python train.py --n_layer=8 --d_model=512 --n_head=8 --n_kv_head=8 --head_dim=64 --d_mlp=2048 --vocab_size=32000 --activation="tanh_gelu" --norm="layernorm" --norm_place="pre" --norm_eps=1e-05 --positions="learned" --qk_norm=true --attn_scale=0.125 --bias="all" --tie_embeddings=true --parallel_block=true --init="uniform" --init_std_qkv=0.0225 --init_std_o=0.0225 --init_std_up=0.0225 --init_std_down=0.0 --optimizer="muon_variant" --lr=0.0147 --beta1=0.95 --weight_decay=0.022 --lr_head=0.00856 --warmup_steps=20 --schedule="wsd" --decay_fraction=0.52 --decay_shape="linear" --final_lr_fraction=0.05 --batch_tokens=131072 --seq_len=1024 --doc_mask=true --train_tokens=749200000 --steps=5716 --dataset="wikipedia_en"
MLP neurons of a small language model. Each row is named by its layer, matrix (up: input weights; down: output weights) and neuron, and shows model dimensions 400-463. Each number is 50 + 10 x the weight over its row's rms, rounded and kept within 0 to 99.
After each neuron's rows, "fires on" lists the tokens most often at its 100 highest values on Wikipedia text that the model never trained on. A number after a token or word is its count.

L3.up1931:40 57 47 60 42 65 52 38 51 32 60 43 42 52 69 28 57 45 51 51 44 62 56 44 35 49 53 50 58 70 52 56 61 40 40 38 56 51 52 33 51 50 34 64 50 67 38 61 50 42 59 35 58 38 63 59 50 39 51 38 32 42 65 58
L3.down1931:55 44 66 68 61 48 74 43 29 44 43 59 63 45 41 64 53 47 46 74 54 44 54 49 54 46 39 54 43 69 65 57 32 44 46 60 63 49 59 38 42 38 54 51 42 52 70 51 51 55 26 45 53 58 57 41 45 50 61 52 46 53 46 73
fires on: " |" 78

L3.up875:40 57 55 47 48 69 58 28 50 51 57 40 38 42 65 60 63 39 52 53 64 49 61 42 43 58 39 60 45 61 67 46 46 46 48 49 59 47 34 48 52 36 49 54 40 69 48 48 51 55 73 58 59 74 48 56 36 62 63 50 59 62 46 60
L3.down875:50 75 47 69 60 63 50 37 51 54 58 38 47 34 59 50 60 51 68 41 50 55 37 57 42 79 37 46 53 58 52 48 60 43 47 55 52 36 47 55 52 45 58 49 08 53 57 50 48 53 53 58 44 60 32 56 56 57 44 55 47 70 55 47
fires on: " an" 64, " result" 13, "An" 4

L3.up1884:48 34 46 46 43 37 56 54 43 50 50 63 64 42 47 47 34 40 43 48 42 58 72 31 36 51 36 45 59 33 51 50 44 49 47 55 50 49 22 69 48 58 43 49 58 70 54 70 53 58 59 36 51 36 61 53 44 54 52 50 46 42 58 34
L3.down1884:35 75 52 55 56 55 31 60 41 27 43 49 38 68 35 53 59 61 54 37 28 41 52 45 53 61 49 48 44 54 63 62 64 63 50 47 47 55 60 59 51 60 84 51 18 42 62 34 52 49 61 56 39 51 49 56 37 44 48 50 52 43 60 55
fires on: "." 36, " –" 5, " first" 5, " place" 4, " and" 4

L3.up1262:39 40 62 52 39 57 51 37 43 45 69 46 30 67 56 71 43 48 27 46 54 49 78 56 44 56 40 67 31 55 53 38 56 46 58 49 38 56 48 57 76 44 74 64 46 50 49 59 52 52 68 61 47 50 49 62 46 47 51 53 57 48 54 61
L3.down1262:43 57 65 44 58 56 32 45 47 56 74 56 46 69 53 69 42 44 57 47 42 58 52 55 47 47 46 54 31 62 62 37 53 39 52 56 38 52 39 50 64 54 69 49 34 59 35 68 61 51 39 58 65 49 57 47 50 62 44 69 43 41 42 62
fires on: " an" 93, " An" 4

L3.up511:39 57 42 64 47 54 52 44 44 71 50 61 27 70 54 52 69 47 51 51 56 58 50 57 58 54 38 54 51 43 42 35 61 46 46 49 49 66 35 54 52 55 44 59 60 49 59 33 48 57 55 45 51 37 50 52 33 49 37 36 42 51 42 33
L3.down511:41 52 70 65 45 39 35 54 48 43 49 54 69 64 65 55 49 34 57 58 42 54 45 60 73 44 49 47 38 55 46 35 45 51 56 47 57 47 62 44 44 63 38 52 81 35 55 62 45 56 44 34 48 59 49 43 53 55 45 41 44 41 63 45
fires on: "." 33, " and" 20, ":" 19, ".\"" 9

L3.up1989:38 49 43 86 62 53 46 46 37 76 59 69 49 53 42 76 51 59 51 45 40 48 52 52 59 52 54 40 56 65 48 45 61 46 43 58 73 55 26 55 51 45 48 67 56 59 55 39 49 41 52 52 52 38 42 37 54 49 68 63 63 47 53 31
L3.down1989:47 35 33 40 33 66 52 41 41 66 57 41 38 32 42 51 42 56 62 44 52 38 33 62 56 63 61 31 44 65 59 57 44 38 40 45 61 50 45 58 62 52 48 73 49 42 51 34 47 50 38 57 57 55 37 60 36 57 53 44 60 43 59 57
fires on: ":" 32, "\n" 32, ";" 26

L3.up1829:39 56 55 39 40 57 50 31 62 75 59 63 45 44 51 52 61 46 43 58 45 42 42 42 54 51 60 53 57 70 50 46 65 52 56 62 54 44 32 61 45 60 47 53 59 61 41 46 41 47 37 37 52 39 53 58 55 37 35 46 33 55 51 51
L3.down1829:48 51 53 39 34 73 41 41 44 61 61 50 61 32 54 55 43 40 51 47 52 57 72 36 65 54 52 51 50 60 47 33 36 45 57 41 66 54 32 51 46 65 34 53 84 38 52 53 67 41 40 60 61 55 56 46 59 44 51 60 49 60 45 57
fires on: "\n" 40, " |" 15, " and" 13, "." 6, "," 4

L3.up1083:43 29 42 62 44 62 55 41 31 46 48 67 63 54 38 51 53 31 63 67 55 28 41 54 56 55 46 55 60 54 32 44 44 36 40 53 56 52 34 35 32 58 58 57 45 36 47 43 52 58 48 45 46 33 43 54 55 43 62 47 41 53 65 34
L3.down1083:53 54 43 36 56 26 47 49 21 51 52 55 47 58 53 58 43 55 44 46 35 40 37 35 63 41 45 43 53 47 50 43 56 37 41 45 64 61 49 52 57 40 43 56 65 36 60 45 60 53 37 46 51 40 60 45 50 36 61 49 67 56 47 58
fires on: "\n" 91, "-" 7

L3.up1302:54 52 46 44 40 37 47 43 56 56 55 76 53 30 61 58 37 37 36 45 56 57 61 47 46 38 60 44 44 49 40 51 55 35 46 51 43 57 30 67 55 46 53 46 64 48 34 52 52 43 51 39 77 50 46 52 58 38 54 47 45 46 51 53
L3.down1302:59 50 49 56 51 53 53 45 60 56 50 47 35 39 56 38 42 44 51 44 76 41 48 17 59 40 44 70 46 55 32 66 53 58 53 56 65 40 49 57 43 52 65 59 74 55 45 54 54 50 47 42 46 62 17 49 63 45 33 52 57 60 52 63
fires on: "," 59, " and" 18, ";" 14

L3.up1081:62 45 55 35 42 46 42 37 38 61 57 64 54 48 61 40 53 51 43 63 59 47 58 60 58 40 50 60 32 31 50 52 67 43 40 54 35 53 34 55 57 47 49 58 54 50 46 51 42 42 40 29 59 45 58 37 62 63 44 29 47 52 53 46
L3.down1081:66 48 36 57 43 49 53 53 43 47 59 43 53 49 38 72 57 61 41 45 40 42 39 49 40 45 47 44 49 47 62 66 43 44 38 45 54 48 40 66 61 40 58 52 58 43 44 40 60 42 40 67 45 58 44 58 36 57 41 38 45 51 52 51
fires on: " (" 30, "\n" 25, ":" 15, ";" 9

L3.up1896:54 69 58 46 56 39 57 40 65 33 54 75 39 42 47 55 27 49 46 43 57 40 41 40 61 19 44 44 49 55 47 46 46 39 76 44 63 54 50 41 50 71 57 68 45 65 54 55 63 55 51 42 43 50 40 57 47 48 63 33 35 52 31 54
L3.down1896:49 53 42 44 35 53 57 34 37 57 56 48 29 42 61 45 57 43 64 49 52 44 43 35 52 53 60 50 44 56 49 37 38 69 62 56 57 50 31 56 56 45 60 41 03 25 56 57 54 57 40 51 50 74 59 51 53 53 54 49 49 53 59 54
fires on: " |" 53, ";" 14, " Champions" 5

L3.up1806:54 58 48 43 54 43 52 69 46 53 44 65 61 58 32 34 55 66 50 42 56 69 83 63 49 57 50 29 62 46 48 48 51 45 76 51 51 58 65 56 42 57 52 59 19 55 53 62 40 54 41 52 50 59 52 53 50 57 50 49 48 52 32 42
L3.down1806:63 51 59 49 43 52 62 50 53 51 65 46 46 61 30 39 64 39 55 40 55 43 31 58 28 57 48 42 48 57 55 45 44 36 63 55 60 45 49 47 50 56 57 58 67 39 39 50 42 59 53 54 51 44 56 58 59 57 56 45 46 58 56 41
fires on: " |" 36, " 0" 11, "AR" 7, " —" 4

L3.up269:51 55 60 49 49 54 47 42 38 27 42 62 56 69 45 52 48 45 51 47 51 56 44 57 62 45 47 41 65 41 45 48 50 38 85 50 58 46 50 57 54 74 47 68 40 56 47 58 63 41 65 51 52 48 36 54 52 70 46 50 43 47 46 52
L3.down269:59 49 46 47 42 51 59 43 61 61 36 54 42 46 48 73 44 65 55 54 49 44 39 45 53 45 50 63 57 47 55 50 50 53 59 47 57 51 52 40 38 34 45 58 50 28 62 37 49 41 51 44 33 60 45 45 47 47 77 41 42 47 36 47
fires on: " |" 90, "---|---|---|---|" 5

L3.up605:31 63 56 74 60 53 53 47 52 45 57 52 52 58 68 61 62 41 62 37 66 53 45 46 40 61 40 39 41 50 36 54 70 35 39 57 57 39 33 54 66 54 50 46 64 70 71 77 38 48 48 41 60 41 43 41 59 55 40 44 64 63 53 38
L3.down605:49 61 39 54 49 53 46 53 53 60 61 43 38 55 42 54 48 52 43 55 44 61 37 59 63 33 54 46 49 30 43 60 52 64 49 54 53 41 54 42 49 52 45 54 99 52 45 51 46 52 27 29 54 35 32 58 40 57 49 57 38 48 55 46
fires on: "==" 30, " after" 12, " because" 12, ":" 11, " not" 6, "\n" 6

L3.up1615:50 30 50 37 66 57 57 57 42 53 73 55 59 50 45 62 52 50 48 36 41 37 71 46 53 49 64 51 56 25 40 61 65 39 46 53 52 52 25 48 48 58 48 43 55 47 39 57 71 61 59 42 55 47 59 50 49 44 45 49 38 63 47 48
L3.down1615:57 47 40 52 49 53 57 39 67 54 64 60 39 36 50 55 25 35 43 43 62 53 40 50 54 35 57 59 71 60 35 59 53 69 50 53 43 35 44 56 54 50 43 53 56 49 55 30 47 43 45 51 47 54 25 50 47 46 44 49 49 49 48 65
fires on: " and" 34, " then" 14, " well" 10, "," 9, " of" 4

L3.up1253:53 52 48 57 55 44 39 61 51 42 37 67 65 35 38 58 52 42 42 55 52 24 61 40 49 56 47 66 79 68 37 48 44 34 57 49 43 50 42 55 55 51 34 44 54 82 45 53 44 81 50 55 52 66 51 57 55 46 39 39 48 49 64 56
L3.down1253:43 70 35 49 66 28 55 59 57 49 43 44 39 52 64 40 52 49 66 55 59 51 32 45 38 45 47 44 55 46 48 64 62 56 52 50 54 53 41 43 51 39 54 55 24 49 57 31 48 46 38 35 37 43 36 59 51 32 65 30 50 35 59 48
fires on: " |" 32, " 1" 31, " that" 15, " 0" 9, " 2" 4

L3.up1475:58 58 63 56 61 54 54 57 67 44 41 55 41 58 66 63 64 48 59 46 58 47 71 37 40 65 47 44 58 58 48 44 54 46 45 52 66 50 29 50 45 60 40 50 51 71 39 59 34 65 49 35 57 47 54 65 64 67 46 43 53 46 31 42
L3.down1475:51 46 35 36 43 37 45 46 53 48 52 54 44 70 53 43 58 56 49 57 46 64 62 43 63 53 60 64 39 53 53 47 70 44 65 72 61 44 48 37 69 58 36 48 76 45 51 46 49 49 47 44 43 51 50 50 45 44 48 47 46 57 58 48
fires on: " |" 32, " Year" 14, " 1" 12, " 2" 10, " to" 7, ":" 4

L3.up1016:68 47 51 42 56 55 49 50 43 70 58 63 38 56 49 40 59 63 83 44 44 67 40 49 52 60 56 56 58 50 41 48 39 40 45 52 56 48 29 60 57 56 77 59 64 47 50 49 47 63 66 45 38 28 45 42 54 58 47 49 59 60 44 39
L3.down1016:44 45 54 53 52 46 32 55 52 48 47 52 51 62 42 50 40 42 92 45 55 42 51 43 40 57 50 52 50 53 43 47 65 83 66 42 43 40 47 60 48 58 53 44 99 53 55 68 49 61 55 45 62 37 40 70 55 49 58 49 51 49 47 54
fires on: " the" 35, " its" 6, " their" 5, " this" 5, " foreign" 5, " every" 4

L3.up147:49 52 51 50 43 70 53 45 51 42 46 83 55 55 43 68 45 60 56 44 38 54 64 56 58 46 46 32 59 37 38 52 46 32 88 43 54 52 53 50 55 50 45 73 52 50 44 61 57 49 40 62 58 56 49 69 56 52 65 56 38 41 48 43
L3.down147:59 46 30 41 37 54 66 43 59 56 53 40 46 68 69 35 56 62 36 58 60 56 46 49 62 45 59 55 44 59 60 26 53 49 46 56 51 39 31 50 56 54 45 48 35 36 50 43 51 59 42 46 43 52 47 52 49 75 59 44 46 47 57 52
fires on: " |" 88

L3.up1779:45 41 68 39 61 48 50 47 57 58 55 69 32 58 54 41 56 45 65 61 56 58 44 43 45 70 56 47 44 31 34 51 49 50 54 58 48 38 54 51 57 53 47 56 58 54 48 66 39 44 49 71 37 50 56 60 53 41 62 42 52 48 36 44
L3.down1779:69 48 61 42 58 47 37 49 53 59 52 41 57 54 33 41 44 51 48 70 59 49 65 55 51 63 50 37 45 57 53 63 53 52 43 58 57 60 32 46 61 46 45 42 64 47 45 65 52 54 55 39 51 53 47 55 33 66 47 46 62 37 53 57
fires on: " of" 32, " in" 13, " the" 10, " this" 7, "-" 4

L3.up453:36 62 41 43 15 48 63 46 43 44 41 58 48 55 46 63 51 62 52 45 58 36 64 45 66 34 43 39 63 44 61 63 53 44 68 45 59 58 60 53 54 42 41 72 51 62 53 35 53 48 39 56 47 55 50 59 53 61 60 52 56 45 56 59
L3.down453:59 59 41 45 33 53 41 41 32 61 46 50 39 52 59 65 38 65 67 54 51 33 53 61 50 47 53 34 46 54 63 48 58 40 55 37 47 44 46 45 53 37 53 73 28 44 53 20 47 49 15 32 54 55 64 44 49 60 50 25 30 61 39 72
fires on: " |" 75, "\n" 22